python train.py --n_layer=12 --d_model=576 --activation="swiglu" --norm_eps=1e-05 --positions="rope" --rope_fraction=1.0 --tie_embeddings=false --init="uniform" --init_std_qkv=0.0243 --init_std_down=0.0149 --optimizer="muon_variant" --lr=0.00906 --decay_fraction=0.637 --steps=9797
MLP neurons of a small language model. Each row is named by its layer, matrix (gate and up: input weights; down: output weights) and neuron, and shows model dimensions 144-271. Each number is 128 + 24 x the weight over its row's rms, rounded and kept within 0 to 255. Numbers have three digits each. A neuron's up and down rows have the sign that makes its largest values positive.
After each neuron's rows, "fires before" lists the tokens most often just after its 100 highest values on Wikipedia text that the model never trained on.

L2.gate52:150124153131179129114125147111165116131097132123078110075134137140163118138103157149101130137099078123116155139095110114128176117098085127165111148174120107069112091133098148136128128144144115159109097090114106131153138165106129112131088167157159138133126138103152119103160086143101073167123141108138150117119125111115146129115128118139144146060156135123147140127162089119149123148135
L2.up52:152108123137108111130124111104124093118107103148157147107110102107106146129118117103132184136125115131121153102135102144154138152136129130129115119118116099120145128118152096141167150189114139118164139153143147128097141134126088190135128144119167128105145121173135162125153128134123122137115149117168120127100156153120150176115125066116142126102141090162063163131107108149120109099143
L2.down52:060148093088156132114094116148103161124123126124169113151139129110139144191128146112142134108130096139129104100156151157131117156158184163090166106066167120080098143103090107113160110122070152076086125129131130129124141142092131117132087122124157104135126124158113116110135118127151113180153161148137106127155118125154150096108133070161127087147146104108143121087116093107114111128134
fires before: ", ", "of ", ". ", "."

L7.gate576:108136110150151053111172095101092115094129116138103131133128112123142137127109119075176149167140161149112139133136150134090107113141116090111100165080135075138131190089137116175148156156135096121058138115145156146106142145166146105134122082131118139153164180104114088129134114141075100131118094105090103139113110101144137114133101125121128170112137137172116108136156089121141126118161
L7.up576:119123098109123128160107120164106106163105174158125124131162142171127119088148095132133065121131101130123113106141127142114122073141152149097123111098172134135140102116166175097130146144172108133132124179127137135131183148109118158133142118114111135135138126093133126114126121139164149142144139146171117112127104109112148112135131171087164179094120132168107137149124130145155109131138
L7.down576:150107138152132097156178153132146116099128091107139158138144139125145158138165089134117158134101122110104111166113123097135095135139095087101140126129115107129133112127093118166110096126111109112152134107117133129087091143085151127143138141142155134143159082155157152113126152117093142112138129114134128144149165086151083101145141137120155141125083094051162133104109138113112128128164
fires before: ", ", "201", "to ", "202", "with ", "199"

L4.gate149:151114158171081183142164125133166147124180141091130134144129159162119084145104140100117114153117132172161109114133105147130099128098144152093138096116131146113114104114141105117125071119122126116141140170138133104147118146076157134132144124141135119119149114075163157173088132127086142109131131114137122144074139162137124097177129115150136129137140105124093104106120080135128109106158
L4.up149:131162109169127175165131108148109102148132180157142162139135170132127102169130080102130151164162105150136118116119146084104106139108115148102163107132133158117111172151144123164158140153156124106118116108130121140159126152109107162122169133090135093115138161129124124142098138141129161119115138089145176145161144131091137156145140136127131125083122115120099103108114134121146133113183
L4.down149:152106134129120122150160152146123147111133118126098134156112094114149146166143157115147156124092130099144101168135151140117139116130188131103125112118128156129124113140163102107125123156096075178119118122167131161121120152104137106125166165124120124123128123121137126140139171134176136128173121156163110115104120147118137064131142147145114140111150107093128155142116138145131113120176
fires before: "| ", "://"

L4.gate1420:126122130134139102107085120122111178125165087112137181093114143116113164122136159134157131111110171116171155133150053101174176161095149133099194145148162103106100168134174108123147092172138145158105140103142154134146113111126166086144157134131127105107157110134132176150170187114149113116166119141123129126136158076120161079122158143093136149120050108128127126087090159133136091116162
L4.up1420:145111119155169115082100143110129160109176095111117145104138133151153183139092108122096164142151129141127105121129141110097131118126118100129148149145118114128073115153134144116095112153120165161131142157109171133117101106141146092115124155164106121116134165096134121126166142083093142135107174107152148146168145114109127115118137102140154166135122134121129131114142099082136075102132
L4.down1420:113121100118123105115131115129151164131160143086142141131189117147116105140096168140113100160148109095123125089150147126115109145098111107131187129123135085066110124106092138144078096116158169139176142132173145111114084163152108101110120108150082104138162117140118130144153155125167125108147112097117137168187172146118143135119150124132168157108042114120171122139117145104115144114139
fires before: ", ", ". ", ".", "\n", "-"

L7.gate1011:154174123150149120094157160124143152085134138086085135148117144144107179142121104140150151110158117160089123132164135121137125096108144165115124117131158138140109185124122143145162127153088148135105093097116152131145108128135129137125087137122121139094138134140158144147139119112143113116164118183125146127122119109141084123090143101120132114141130112133171100129102126138179129146157
L7.up1011:152076164139145090093157148127130121062099105117125153139137140141116156140146118091126128127135114132116133121159151137124112163175120189113126161110104102111149097147122137158123152140092172145123088120140136106097168140171151116128116142141144157121167126132124115110152136149099159208119112095146142116157112109149123120125101107069113105123141132147100157130139129088137132107156
L7.down1011:110187094117078132146114099105106137093139133102145141116121111136155145126115138163127148154129151127142158122151125132131108171116133133151117125145144149166139143149098124132122126127093174124158091131132132126127143141116130150146145104156126124123127143139149128141110106115152124098118144148094120117145160124110157150103128097136116099129126080137156123138121161117156130125101
fires before: "to ", "by ", "in ", "from ", "of "

L4.gate1197:137129134142141146117148119139108154127149095124126114151142142111071101143117124131130108115133164142125155108161160135196210163141114121112137134122121133078137133155133130102113123150148115163123134102117108145139125148122109152132085112117107125123124153113118170091147145147148145159124116097126141145108134117149146129142126159178113103172149134136097104135145104161111182163133
L4.up1197:091128143140130162116137115144137113066116079142076098135132144149103162139111122145128090134146142133117152054183137142158124156152131130155173179116147122127111140141170169111090115158093180154106098119153142083133148137150126135115142121131113123079174095143134124130149131128068124124121129135160124123124147108120121100149111103132121112132142120112117144154161127147113145138149
L4.down1197:110112114095142111140157118141129156152131157107144131135160096104097128128106130108102165149130092099187157121151186159163079150131119126120087143137099133127153147099127126142088120135104149119119126116185123102113099100164158151166102128139109149085177145191156141166097152130096150164115136129110140137145160146089109162141105106086134113146165091130109145131151130143130120090139
fires before: "by ", "in ", "from ", "and "

L6.gate992:142115118137105143113099138114131122148135101085095145181144134166138106088122125133119101124132086126162121089162123102140145141123126162166153113128153127147143096097136127098122149134093126130154144139148096138076107163130111129129070143106131163119126126128099087116121119149138103114108141143110122191119131156125067112132196107095127135141134134130124154117159108151161143082144
L6.up992:164078151165100104132136101128146095153129111140155116167132104133133096103128113122137123091168121140116150109125105134145165099102117154095127154109159139083130155126098086133126120086124100119121093122144104124140127152135139161109120161110144106144148123109143155113110086110158113135176140124094124118148109187143128128129151137117129133116134081148157144080130082116165118172087
L6.down992:120121159130140089120143141152112103150136134131163146140141132147137124141103105172129131092108153105142147180130093108151128120117129102124133130113118146147155131115115120104132115137124166140118102061129149105141138121217152137170144112144106099122085107112137184110133091134119155114130138128150131144115146119128156161142118128142128154106089118099111147152137142137125122100130
fires before: ". ", "% ", "°", "-", "."

L4.gate653:135129105136119122116128138169145130107162131118090153128136122140104102130101133175127129142140167129116149172134106071107141134145161138109140145091131138167178125108126136123116073175118158163132123169106160135131165119171132136130127071158124121133158095135131098074120123135136125151137120100126123109104118112162111156074129142123187137142119107153106148127105135107145124099100
L4.up653:124155136096121123128126146112132128125138147089180099136099092096125156153115136124103090144107113150116149105170151097137113139121172121095115138072130141166145129146155143134145103185102125177120093149111121117159151125133176234139111114172121116140112130123144108142128137167136103133174124083148129137122120106156130105171122132113128107130118086114144134125132140088148123141119
L4.down653:126133160126141142135143146155117120069127162105166145172128146113124124157174148093116133079152121079154140164115122139124130148112129115133149150166124124202151108096135088149141129126108117114090100143124121100140108182122113134122133099075137111103086116126148147171156139167165092194152170137137163123131159154111138167151111122128086142122127124135122136134097085143170133164135
fires before: "to ", "with ", "of ", "as ", "by "

L2.gate323:158114168107095099120130096095125148117125161126123150102135121125119123106139085111149141140134130152186083151100103125118113139099159112165122132070098151215148106140112144117080143060183144120140133135110129124129161121130117144151143131147155098115138132126127146109141121139129128128136110145126167163062111124133150135134118128121182107159124107106114068154089145127107143132145
L2.up323:128141150185113082128141116124090145154144165099147150121132184156125110097138117166116152140135155145173177122178126111091146153139149152111160134146048145149113145125103145145119157078141153131110107134115135091143178154144123160154167128108142113133097173143132130089153141113141131102115132138151169172130110125092128145108109121156161105141119111131137087090130167121151120109148
L2.down323:157155122189105150108120135133118166118093136135108094128129156123150099108116146101120094081104136120106139075101159135105158158152114166098124082146168095089143095140161116093133158180096136142126120123122132127101163114100132125102132087135121096118108143143162175101127166118107145161104145168170119100130153170158162154168109158106142106096124111114120098110102132143107114118133
fires before: "\n", "\n\n"

L2.gate1443:128122145105136119175090115086140112092156189160092135091111131142153148136103135118158154158106162103118110125094131135111162123115144124185115138114146127146120127157134130145150141144107106118094129150114126161119095115086098062139130122129097140118098122083115094104142119156164140143107118113133128149113127150142103127144173214076102169155153153125082146144118164119139097154078
L2.up1443:090147167098149126161114130112140149138110089172092161135161118120098072097091109118150119131114145091121141153101118126167136132137130150159121137144137132179162134128144138113090124124155146104175166116117123113132104142102132159136116099081091116134130111129141121123081114098138189148094104129138155137124097130162123153144095154116165101160137157163089135153108129136163169120127
L2.down1443:074109109146156125113133125056152125127122172127092111097142135149174153124121167121134153134126150108086132113087114107154141112171102107172117133121170120119144134134140148113161139152125095117124112146108109146120082114097100128145119113137119128092120097135121145108138110144171160115118138120129097136097151153111080106139139145085107142155167118127098100090129142138115123165091
fires before: "as ", "of ", ", ", "the ", "to ", "for "

L7.gate1238:128099155102085118111110092139113157104159092135128153158109132100100152125139104132131115138146127143164114113123126177126145115143149167157148168145190164154145111126142069119183142107118139166128122108131088133125124099122106136141140147128129117137164140115100103106088151133118115110134087130182123152128120134101142130126144134106166143096144137162137132142152099130154158107161
L7.up1238:114182082125124117115146093127160124087120082079103161122098106136121158113112123158138122129116118141146152181131132145146157126119129173140110179156117119115102165105091115133153147122107134136151122141154065119091114101144090170133131136137103073156145121174141097136116116128067084116133110142124138138097096116121102140135173118090105152151126114130118089112128105158175157154170
L7.down1238:081136133164124128173156092120106155094142135138166166108162103129116148118130127118129140141107145121148134157107142119160102139103134147138126135136164139109122157119191100150126088121127147113149144139174102104129146097135136126140117097135154116095157144169090124155069115136134139112118131111195148134127153105121137132139106101093135136136162136054184129128192122112098131166168
fires before: "in ", "by ", "on ", "at ", "to ", "as "

L6.gate829:122110082131114090100144156123146102112110126150109111137147152098136148132153142090137120142163123147088168125176163142110091151107145100135126135087114100176152170173123163134124149155110174146110104147100141112158132092168123156137141128108139159166149125119134127101132102085156052080136118101164141120150092153154083115113123173126132151146147132173120135119143118177118113111101
L6.up829:097105100118118149098136100134120200106139134133137140116153115109113096125135113119112132121169122115143116146114136140120101092119127125107112145126111111139141143100141131109136050131122131145175144123138157121118147174146104121105144142131098169174111129104142105100125153111138160152171163135140105126114153134148109110166116143084142113130157140118173125112096175134131145141117
L6.down829:144145126091098136164145087070134169096104157160140107117116152126156132102151116116130125131132157128165080109153119111143104132133142070105143146148131074147132075147149128151063136117143065101116215135124141101098113093142139127143133129085121142128099144153131098142074156125084124146116131152124126087102114119107164127107102082104148101120129161142135131133149122115100108109137
fires before: "201", "200", "202", "199", "198", "197"

L7.gate412:120104166098158140144085098108153133122113130120174151134084101132147108155084124122154100125139148117109143104125139096085119098128125120083142156139146113072140105165127147111167134159149125137110101094100124108139101166133092157092161097124116125121094118157138128149090146129134117131087150132166137136106075143137165132157145134092115116174153137142131143143107141144196152097085
L7.up412:137124098145187122132125099174174127195112126141116131137116131073138092131148134174093181143124121097158113124104161156135114122103149112186171105176166143097136123108115106098077160156118159117146163120126105154171119160062099130136106130147132100170124110122099145132114145111105112091155135147117121147140179124103136175169144094163119181145131143125143143147130141153136136117138
L7.down412:115161114060144128129119100165092143100117113113125121151100112090145140156109111101123151107120181133135158118165142130116130098102140119134160132142078123134131148124109168129066135101100173159127108142143102089124159114148146111147123143123142133121106124148133112101094148103107143104094181131124179121148083089142109104154140128112108097097110144156144107113093123120082173148112
fires before: "0 ", "0", "1"

L7.gate1250:108180122117121155129098115072124105115129106118129161098113107132144131150158147107149154124113157112115152161155160096128112091125134089109110120079104144156119136154105172110149133155147147099129168077147115113155118141172163128135143114118172150096095101103112126127150107104075135144093077108130124146116172115122127119140134140110121139145125128138104134150085123163124127090082
L7.up1250:152124112151116140120130137166116126136130139142190115125123135151106134128183121109129152155105128103128149116149110102091113127131142127125138113124055135138112126130137138102125101128131134093151137085111099098102103151122114098146092149080132130119145084126109166135119176142121144133127128097142098138126129115107126132113142094186121127148083099145137140179148179108072142094118
L7.down1250:113127165101159089120075059157100149112138165098166127166137147093149138165129119151107093149173120113106129120140111114121147144121121103068111152122130108113088142092123074123137105143122130094143107139132148130092143143163139096080134131079133191097116135106101092073154144119129138180117108164090143149152140153091146133126116127142107141114105095124127116111140127131134078120143
fires before: "\n", "\n\n"

L2.gate1011:174097144093157113145145093105103137084136090113133125121178155102109171130075149143171157154139133147157118148140116119106170068135118142128136116127099122150135125126159128113105128137142120127128116093166137110129121142089143091151096153089140163107093153121098091095121134135147156117148094136137095127139166150117122139142118099141094128134117078081134147126119126156105139141122
L2.up1011:097123139145145174114102130128103142109128109083101146059147143111145100102131184106097165119147146164148085145071133145090112125147085109109132168148112087130138127130129092120165112123114151120070148113119136096141159128177094145127128136118153113116131143112167142129143133124085159136099094131119155154115102134152136150137137110109134162135110095126140098102140090110109168138138
L2.down1011:165130135119141136132090128129112103129123110152148119149132111093131129151116113127129099153146147133081160122110146147124117133166121143140111113153124104107103084147154167178122112166117096127138139090131102135170088163103133147123122178136142141097139172118102136133145131128110101141120128106099094149108150121083114162101119123146151121146104120109103139115130134108121147141131
fires before: "| ", "|", "."

L4.gate328:115136111114109160128118091091157166148130144076174098119138153124108109080134099140152174112099148113188111131134114111109123133100101102132117132118110150147160142153106161049095159137166124144142153123113109141106117099111108126140134095115148114103094150150104071107133058168113190144135143129101149122143152112115160110123113082136111149129108127086179105143102071145117110093130
L4.up328:117091102103124149160167104121158138126126166099137124093163115117117118080142163141114098121150106146130138174143161113127139139096113129111124156144111130141126139108102164108098156148162164155115066137134076109180111167158168137095131115077116123120120160100125129099109080145099130100152129153078119112090113132123113149125119102102130091158166142139116136124147152145129142111144
L4.down328:155090121142143152130125128128122113099106093169121161142104132127121144168103134170162118158177097181058140134137137147098148136159137151134134129155150082083116125104129121131129075151078119112195154105148131120102133139097113099110134149154124135142117142152128139142109189110153066108132142123150132148135110156122125077124139160141097152090124131130141174087144149126118133141113
fires before: "\n", "\n\n", "- "

L2.gate567:159135162157091111112108106102081136107112141145135158125128080119116122126178127081125158113142077100092147118091070128121127080110089148148109137111133155143139104106107101161146139139147094131139154127151113127134121144108120158103122133113133152128163157122097120124115104128105142098136172117166149163117149131106135161108106116144163153133122136166112148155160084136123117091148
L2.up567:096124152164118139140134113114134140167138089152128143124101144072159114095107142147114122094135142130121133156121135135117111103131086133116133103127144124144158088131137105148104142167120134130128118100113151180151098110124125117143089122151165157112147131118134156151086104156136119187116133131147131126096084140149162100094093104104132109114112096110069182099079113115156095147128
L2.down567:059098077156152166142157134141160166141154123122110096138112165122124109179103126167130157116110168135148154134152169163134135155115157113111134117160140109120126123163148137096082093149118154133119077129116150156116105107132106102157123142126105117130132081136155131156152124139140101137104101145121114075136109099140112133164130162115120098107163121103142144144134208165130135147136
fires before: ", ", ". ", ".", "and "

L4.gate1114:155135133154120141158097150128128121139136115146103098113122162160150161111154131133109122127063140154129109116123105165156123109127122135123113103167140122131098087163139103145089127169128127090095110126108139085110093121168120100159111146115134137110132125113123149105096100147097124125106106150150143189125130143150109093146098100149097090131151081096100083092080142158125139121109
L4.up1114:133117166108101171080149147130138107082120144116101122137131119159140143168133162082110109158130134159138123137108127099186200131146121111142125145170165127076124080126150119146113109127136140142166107128150085154184157152085120155081123126158174110125129121114128109145110132124119161108125143130119173132107093137138138115076118170153131126157129121105145124153119132104174140124183
L4.down1114:095143133119110095115142128116121084160131138140136147176147089109141116158159123116138089115149111137140131123130088097099116127104130124135107104143185154135129130175140112128179078092138125148105115140111114165135139162128111115146124164146118135104137118095136121105122150131124134110122149134073086130137150094103117133121107162138113100099122120125158160162110130088139138137139
fires before: "| ", "|"

L2.gate781:118131138128143126100129115087150124117175119115131150095176127099100123102149114165148143088142113143130129120111131128157084111081129134087142107149149115131123133110159139134120132141121131139081137113133148153125093155126083100130137137130175127143113158159115102079118105134109152117106144154160123191146116127083148172078124110136126139135117139122075156121140126125127100119122
L2.up781:093085110112181135094083125124135183116122103102139184135141116177130159099072123173137120154138131156120111105113115112146117164112098125117133122153137141104137095150138143136168088140082094090173114112184123136142151112111142140152076106101120101143154117155146106131116173145094149094140144135130167125098106147082134168134132140141137125136118090117159170118131150149100133149128
L2.down781:130143160114142148130170122142108109168085104147160175123108129129133099132123143181129143140098113140164101136151104115119126147143088119135167167162111132134100120124142103125097131143180127131101105135144160155158120179135091158156140117134119134159094165118193123130100139105152109123112135121123144111124160160111137120133113110091138096148142139148135165132132122106093120070090
fires before: "| ", ": ", "|", "(", "\" ", "Peace "

L6.gate217:051111124116134129135109161147117139142130107053084155104092138116101172120147096145117130147127100156144137108119160132116163138095119165142120112154131127143147092128093153154122163139086095191124131127148149094096116144199121116115136089148086112105111088161101116102154070124086191092123121173101134159153120138133121130124144109162120114144122120130095176168099177137165131133115
L6.up217:123116158149167116134133097141115129113091122135127145148117110101142134098101115149140157098156171125150127063115131105142132140142119106160130131154138126175133114103068089120127106122115078130102125138136110122085152148120143119072146148118127108158092165094135118104110178094107122116058101140141115164156167105145118145129102138157142107088086145137125164115110156115119117083118
L6.down217:100207145151147108118129169148099169116102144103128146146096090131108129085159120142139114116125117121091119132120110118113107125119136147125135129132100129136111090154095171113103110145142162105104132126116098148108142133119147101122149129135123122113111111153164126170113137114102121104066137105133137148180134093117099162112146124083184132123122069106173124135128120131127114111137
fires before: "\n\n", "\n", "°", "in"

L4.gate160:104134130072074154123140160086170115141134166084118111136166109105128185104153076125147142119105131094105133118108128134120119114130089109163106160115123114161100117158161116140158124121156144137127153116160113118080159127164113114086153120121153110111132164119135125114134096140088139087113140100159110100127116119126130137107164135164069127129144164112079140172122130101093170102111
L4.up160:117144135110122139126123134151154149130139122116159127133147098123132151167152165140112103135096150194090152135107107104128103115152180131127117124147147122122095114132116147144147169141141104135131113139133108090140120118144116172169164145094103101119134110126109101093127121138144175096157163135136132134135123148073124130126103121152154142117138105121127135120181098140178153141123
L4.down160:149151118129150154132096143157154132093145139147130112147096092143114164133148067132137124114169124094165118129125152136154150079111138133152139135142102150149109095148114181183104068184161118144137108114105091101160142090178119112120133115159126160090144120106097087143161115134167101116154137097131139147110135100123113123085150104146142144129131151119136132150101102121144118147124
fires before: "| ", "|", "% "

L7.gate281:112122142078122098151103092130162096080148092106127149121105132159112093141092129100132125127115128131114144099144125093121142093113112147143126147134128115138142124128124101158131114130104141134131101108138131154139122171147127143143107102147143109130129194103155162135120159121129103132154152130173142132135138148135133131141165129135124091126100127132115136134104116138167112094097
L7.up281:148128184121118149095151090155123114103093128142122137093143135117164148143162111135131167163119102144148099135087142150124123103138106100123159130087104144132132097123147109146127128114113132133162116162122158098129148130129130158113133148143133112094090155139091137120120130131120129074097127096110110152150157139132164143159153098142163128170135177122153132129092119113123115149097
L7.down281:147098108128132146095103117158173176132177113133141104150101152157119163112170099156106104152128055101118137134139121126087103084136164160108132112082185123108143147126120125128159156110137127149165144145122107132099143151103101141115114108120137095106159128133124140139119119170094130166131113109138129139176166118095077134135176133129092153116149145136156114126152163119150161143112
fires before: "0", "0 ", "5", "1", "2", "8"

L7.gate381:108133107152106097134111152115135116116191063111168151119159119113156130144096156156153132118110094133134117123116187125123108147092100145169136161134151135173147146134099134168111146136092123154148152113148098123148096116127159151129182158122132138134095164130162103138146100115168145081129097163137132140146135105132134134130100171147132142126098115126091074141108138138164130113161
L7.up381:146097108154152110143095142105099131119172117126134139116098124133122121132123191148172142129159140139138079107112133159093116098123146097143112114080175125146140120183155120143131146150118124145135082146110129145124120160163134147117141129131116127135088187137133112161155164115118146101128082071150166121118088119126140114113118095123175137137153113112153146127105139148146129153113
L7.down381:107112125113088159113144136141096140116153142095119126129154131127116132125096137129113116151151153149155132142158127163124100113110188120145146108118164138150094116141096140145130127152129170152149137136089141142114140126120141125125130140117126117109122115140122122139102119116159135100126150103151185202165121116151133135101114132154128145164143114092150117146089113127134130110142
fires before: "| ", "-", "–", ". ", "|", ": "

L7.gate1430:134099111180153150132108120192143139096133156146135119090091127194176108100076126133158144094144097123117154171112109117114134109140096116142085112130113139152182122162120122095066120173142119109133119096174111129160133117100095141089089133140117112153165128125140141100103137129166102140145141152133110113104168146093127139119127166097146129109102127130132128117135111097147089160134
L7.up1430:111093132150130172145111105138155134146121120152150149111134133106083105158153092117109140108139154101114151114090126134139161074126078129139147122163129086135110117126112108150126113124111163082137107103127092148154140132099108141149147128090133160125137129137141115140131126089129132153132060136203141137122177155145136150131147115158119153086174144126089124123117124127123113103160
L7.down1430:142111138122138157097105156138146103120141132140126131106114153136095101143091126092127124151144142137078146118127136138088132131148150118124122125166084129103096124134121133159119121128096117139114091134101147114171145178136101122138122115126118165135130132119128119164124131143106179164127127115148107119107099099154120120143117171110112127108180103106129122103097156174157130110118
fires before: ". ", "., ", ".", "-"

L6.gate1498:142100115164113161113142123131150134115095108119089171175122098131134123105072141118122141154092093110107120123193097136111119130167194155096125142105136116125142119128140146133132114165132121135141112124098153170110085103116146187119128107143187046136095130145121136107164100132117138086145097132137108141151135138107128123126135106182136096148084185149113125174109150165126126124151
L6.up1498:136123143143099165124130126112155140121138129107078144147112105111119121115148158122155119099140136111128107131105116133154112171146120145175143122093161147132125112101102152089110142128176083149116112126165132177145146130127176146107148150138126137140160097119103158115183165163102146142135141106145134148121141115122160148110150156137165148175148123132145108104109128056129114105109
L6.down1498:112090114129078164138172111129173138155107152094130144142134116136120124089154149099129123133174133201103123121101123103162117147147105096163143116161125115130145106068146151145124139127129092138114119118175134137176092116127162133143158138159139173091178110126185127119120136127133130126144141085160124135145149124167161097125094159148116112116129168116109129123124181108115094142113
fires before: "in ", "as ", "with ", "to ", "on "

L6.gate1055:092143127166104119162122118149153107149173145128111175088161082134151121099129119148166096073147105082109131141135073096152136117107097102132138126112137150173156159125110083119153121141100137127126142114141119113140138123166123166181117167105084145150153136099110182083118121146126133133120182092159119156141157149143125129114102089140112146175104153144107127098109138109137127086114
L6.up1055:146121145170120132099121101141089110130125093146142122105125144064114152148121112188129120106136138139085112160160116099150150102135080152155087175153160064130110142119166142139127127162111075128137114114138133139156118162105114138097086119115082100100148114145143111098126092135117136105073083145150123095082181160082118105127127114096119096124136141136132126151093107124149142121137
L6.down1055:158135118141091147112125156142076155109147088112146100061106119122138119099175152125124099107145154096120114097123087137135118136100145145159126178166131153094118104133131128158148151143124114172131117116083145177109117185137127141079127162075126117112160112142129149094102136131159101113151096152144125151151127101126140112141123131113138132145137088122139159146127088080124119113109
fires before: ", ", ". ", "==", "\n", "==="

L6.gate1059:142145128144126136128140156158128114143114113128142146105121122118130095115123125138145151122125119090139104167198102161120138144140160116126136140143124130156129148134141109141093081114135135108094137107085092101119098116118132104120103088157135152123104167153128086136141091144100125139116098136140117111128153118096151118127172147116147097111087158099136081178110114156131119143155
L6.up1059:112145138139082099096138087098134120140140143143146174125094133122130118098143175106127112119088167115165124150112149124083137149099143089123115138106114132120099117148138133118153135102154125116118144112140131114162147175122108125168157117137149128147160133109115135159165111159049141200134080143099140161130108153110141088153103116161143114086104079174142157134131136121103120116108
L6.down1059:147094138151088135131125102112152148129106091125125139177140143073096109115152102122085102115151138141117123129082121120140129078151107143085137153127098137124143115121145122129115163138093141167128120119113093119078112159116161152159125132106128126141146138151134127155134149116097084122109110130138130188129128077120157139163097150141157150093097103148132150144118148088091107114157
fires before: "\n", "\n\n", "- "

L6.gate541:124143130175166129149141163126113132124116104140085127170121163112147072133114130107121119107140140165125113121124142105130185120112177146115140164158132133162146129129151141109106109126156144132112149099121133112133112147126125118136165126144109125130092118145135141131131108144142147135128082130098128106125165120178084122110112130143170156157151166092115147104071149154111118108108
L6.up541:144059190126119102117123163103064134149130108168121116143136135126112078135132138100117100132140115158105160121107138127106191105108110114143148140205128118126108136130122132168162129115112176137119117116160139097074103127088110118116136144119099127102091136085090143105165103146070132159163117121108085102125148120132139139136117122136140140155119120101147132105105129146126135150138
L6.down541:113152113110163132122153130127149128111136143151136192091128107118137098133124115124127094120122139101117141122090152148123107131110127087135140123147148119181140106081109148098136103093113152151145136161136158106083094122129130151163157080130130096106127131137120125143112131130081101161090108103110105048151141127162123105104115099150130131127135150119123125102088125162119137109129
fires before: "of ", "and ", "in "

L2.gate1043:077086116147153137129124164153122158136137133131124131148118129122177139086155143118115184107113117142131136105152104064129158162118109104137132078132138111136120141074138122163130123155122096113167131115189130148119109125115100076145143145119146113155150129130150149124151124114150136158079156107112151144125127113145147120114152158117139143101155136109119120121110110123117103109156
L2.up1043:104051131134154101128080133116140152155133126107118157132139124106142154102101149100111109129142121163102115091131086093123163145131113149140093103135134078131134135096115125147128145116110136138124042127143119159129134101124130147123132154152095115112175123128124138156147143132133111105138131081112179169143124157147141121117141147106122138118141135152103098131127130112101108144133
L2.down1043:138149103151175115158157130165129153119100136144100133115126095139150135105085133113118129128141183180107101131143095136112118130106109113148153127136120100145116117156150150142168108167118134123121087107154110138158161102150075108134166145154096129150155131137107083123142139116157104143135131110127128135098150146160124121102104166124133141184130137143114112178114101109110113124126
fires before: ", ", "– "

L2.gate1177:163066137085148151111137142091154133138127145120090104124107121132108138140119142076115131138129123159130124074158081140096136116144148129129129123122148110169182142147129148114132139156143123116113118189130125114096133121114154153193135105110122144128143154151137112134102120129107128160153144129141134136143158088123128116150097126116115115149069156095153117099102122154112147099158
L2.up1177:132154130117103159141106158104175127132139109143104167173130118112169126099090167159116135102109150194126113110131143119119137138146169148145156122129161109174129176067128142138138120117134086114155102108117126125126108142129158135092151098136102095153143119144149123137098084196080149141185144119078086155132134122122143120078140092115154154164108161122153106140109112145136138126187
L2.down1177:109114123099122121116152141117150119091153101105115138124120105127125129108117150140112145130111145139105087128139137129131129138165115168169115138135153116149148137075114101120116114143140115111132110164190158136121140122124143105115138107169115144141146117130101129137108107163143135159165162125129110140108152123121123116105132136153128148150147164156147104089175139104104094116174
fires before: "\n", "\n\n", "to "

L6.gate627:123134119151091121111110160144137154110142130123115146134101118196161080141086166122074128101151066153105107114134106153136114134105144145133185130192152137101118090142114126116088128149149162119169102129130126104114092144099094175146125137093138112120112133129158137113133114115121128125146124137129104094131137122135104123141138158136157106164091102119087122085105144176138095120163
L6.up627:138099150122134112132117114110056131127099105132152120153087067138119120085138117120125115116103157130143156144118120133108131116115132139124146124123121150134134148137149122145137126157124106124151111164118107122116140144110125129156108137133150167104111152119125105199126147131060108143097139127150171134132145076180151165116159120130172133148139132141095149107083146130099107160078
L6.down627:115107120121143117134143107116107122098132162114130133189090112098106101117127141132154149137135115158146185117136143145157129136109095105103113133121165137096148123133150137127112149104113110184105113148122074144125140152108119136132141128139111117101167097146122128102151114094086114139127150101126113076112077134131087176098106140066105113138099143148128111135135120146158136138131
fires before: ", ", ". ", "Conference ", ".", "\n", "; "

L2.gate72:159100103168143119178147173175116139126126105175113124138115146138106146120100117157124155098129103160160105151128100153117096156111161132145144146111104105101110165099106126123136123119084132149119128117126132126176145129124125120141119170134137111111142185103128143115180151141115141105144130099066093143119125136163118137162168150109157125125179159142136155071143096136123147141162
L2.up72:161124133105141076164117098132088142127145128159147189145153133145069119156099135162106120069110118112117143123154112130135152093118134151121128166159142119135098117102066114147068119137139126117125064123142109178163115112105120115159153181128106118119137144139120131121192153145157148106107075075126129140129115120114124137137124127137151151123150144170120117118126119085128108113149
L2.down72:124162110128112117172160137126139117122141130130137156113133093170159102135128120181144119138094125099099132174111145137136095102128125139133121148125134125141093142128132105118121124123153114176174141114109142116134102153132116136156116149101171111104143157111177094085083123164134098145122139144108105140110137138164113176121053129127150111136171115134132080106101106136140103108092
fires before: "'", ", ", ". ", ": "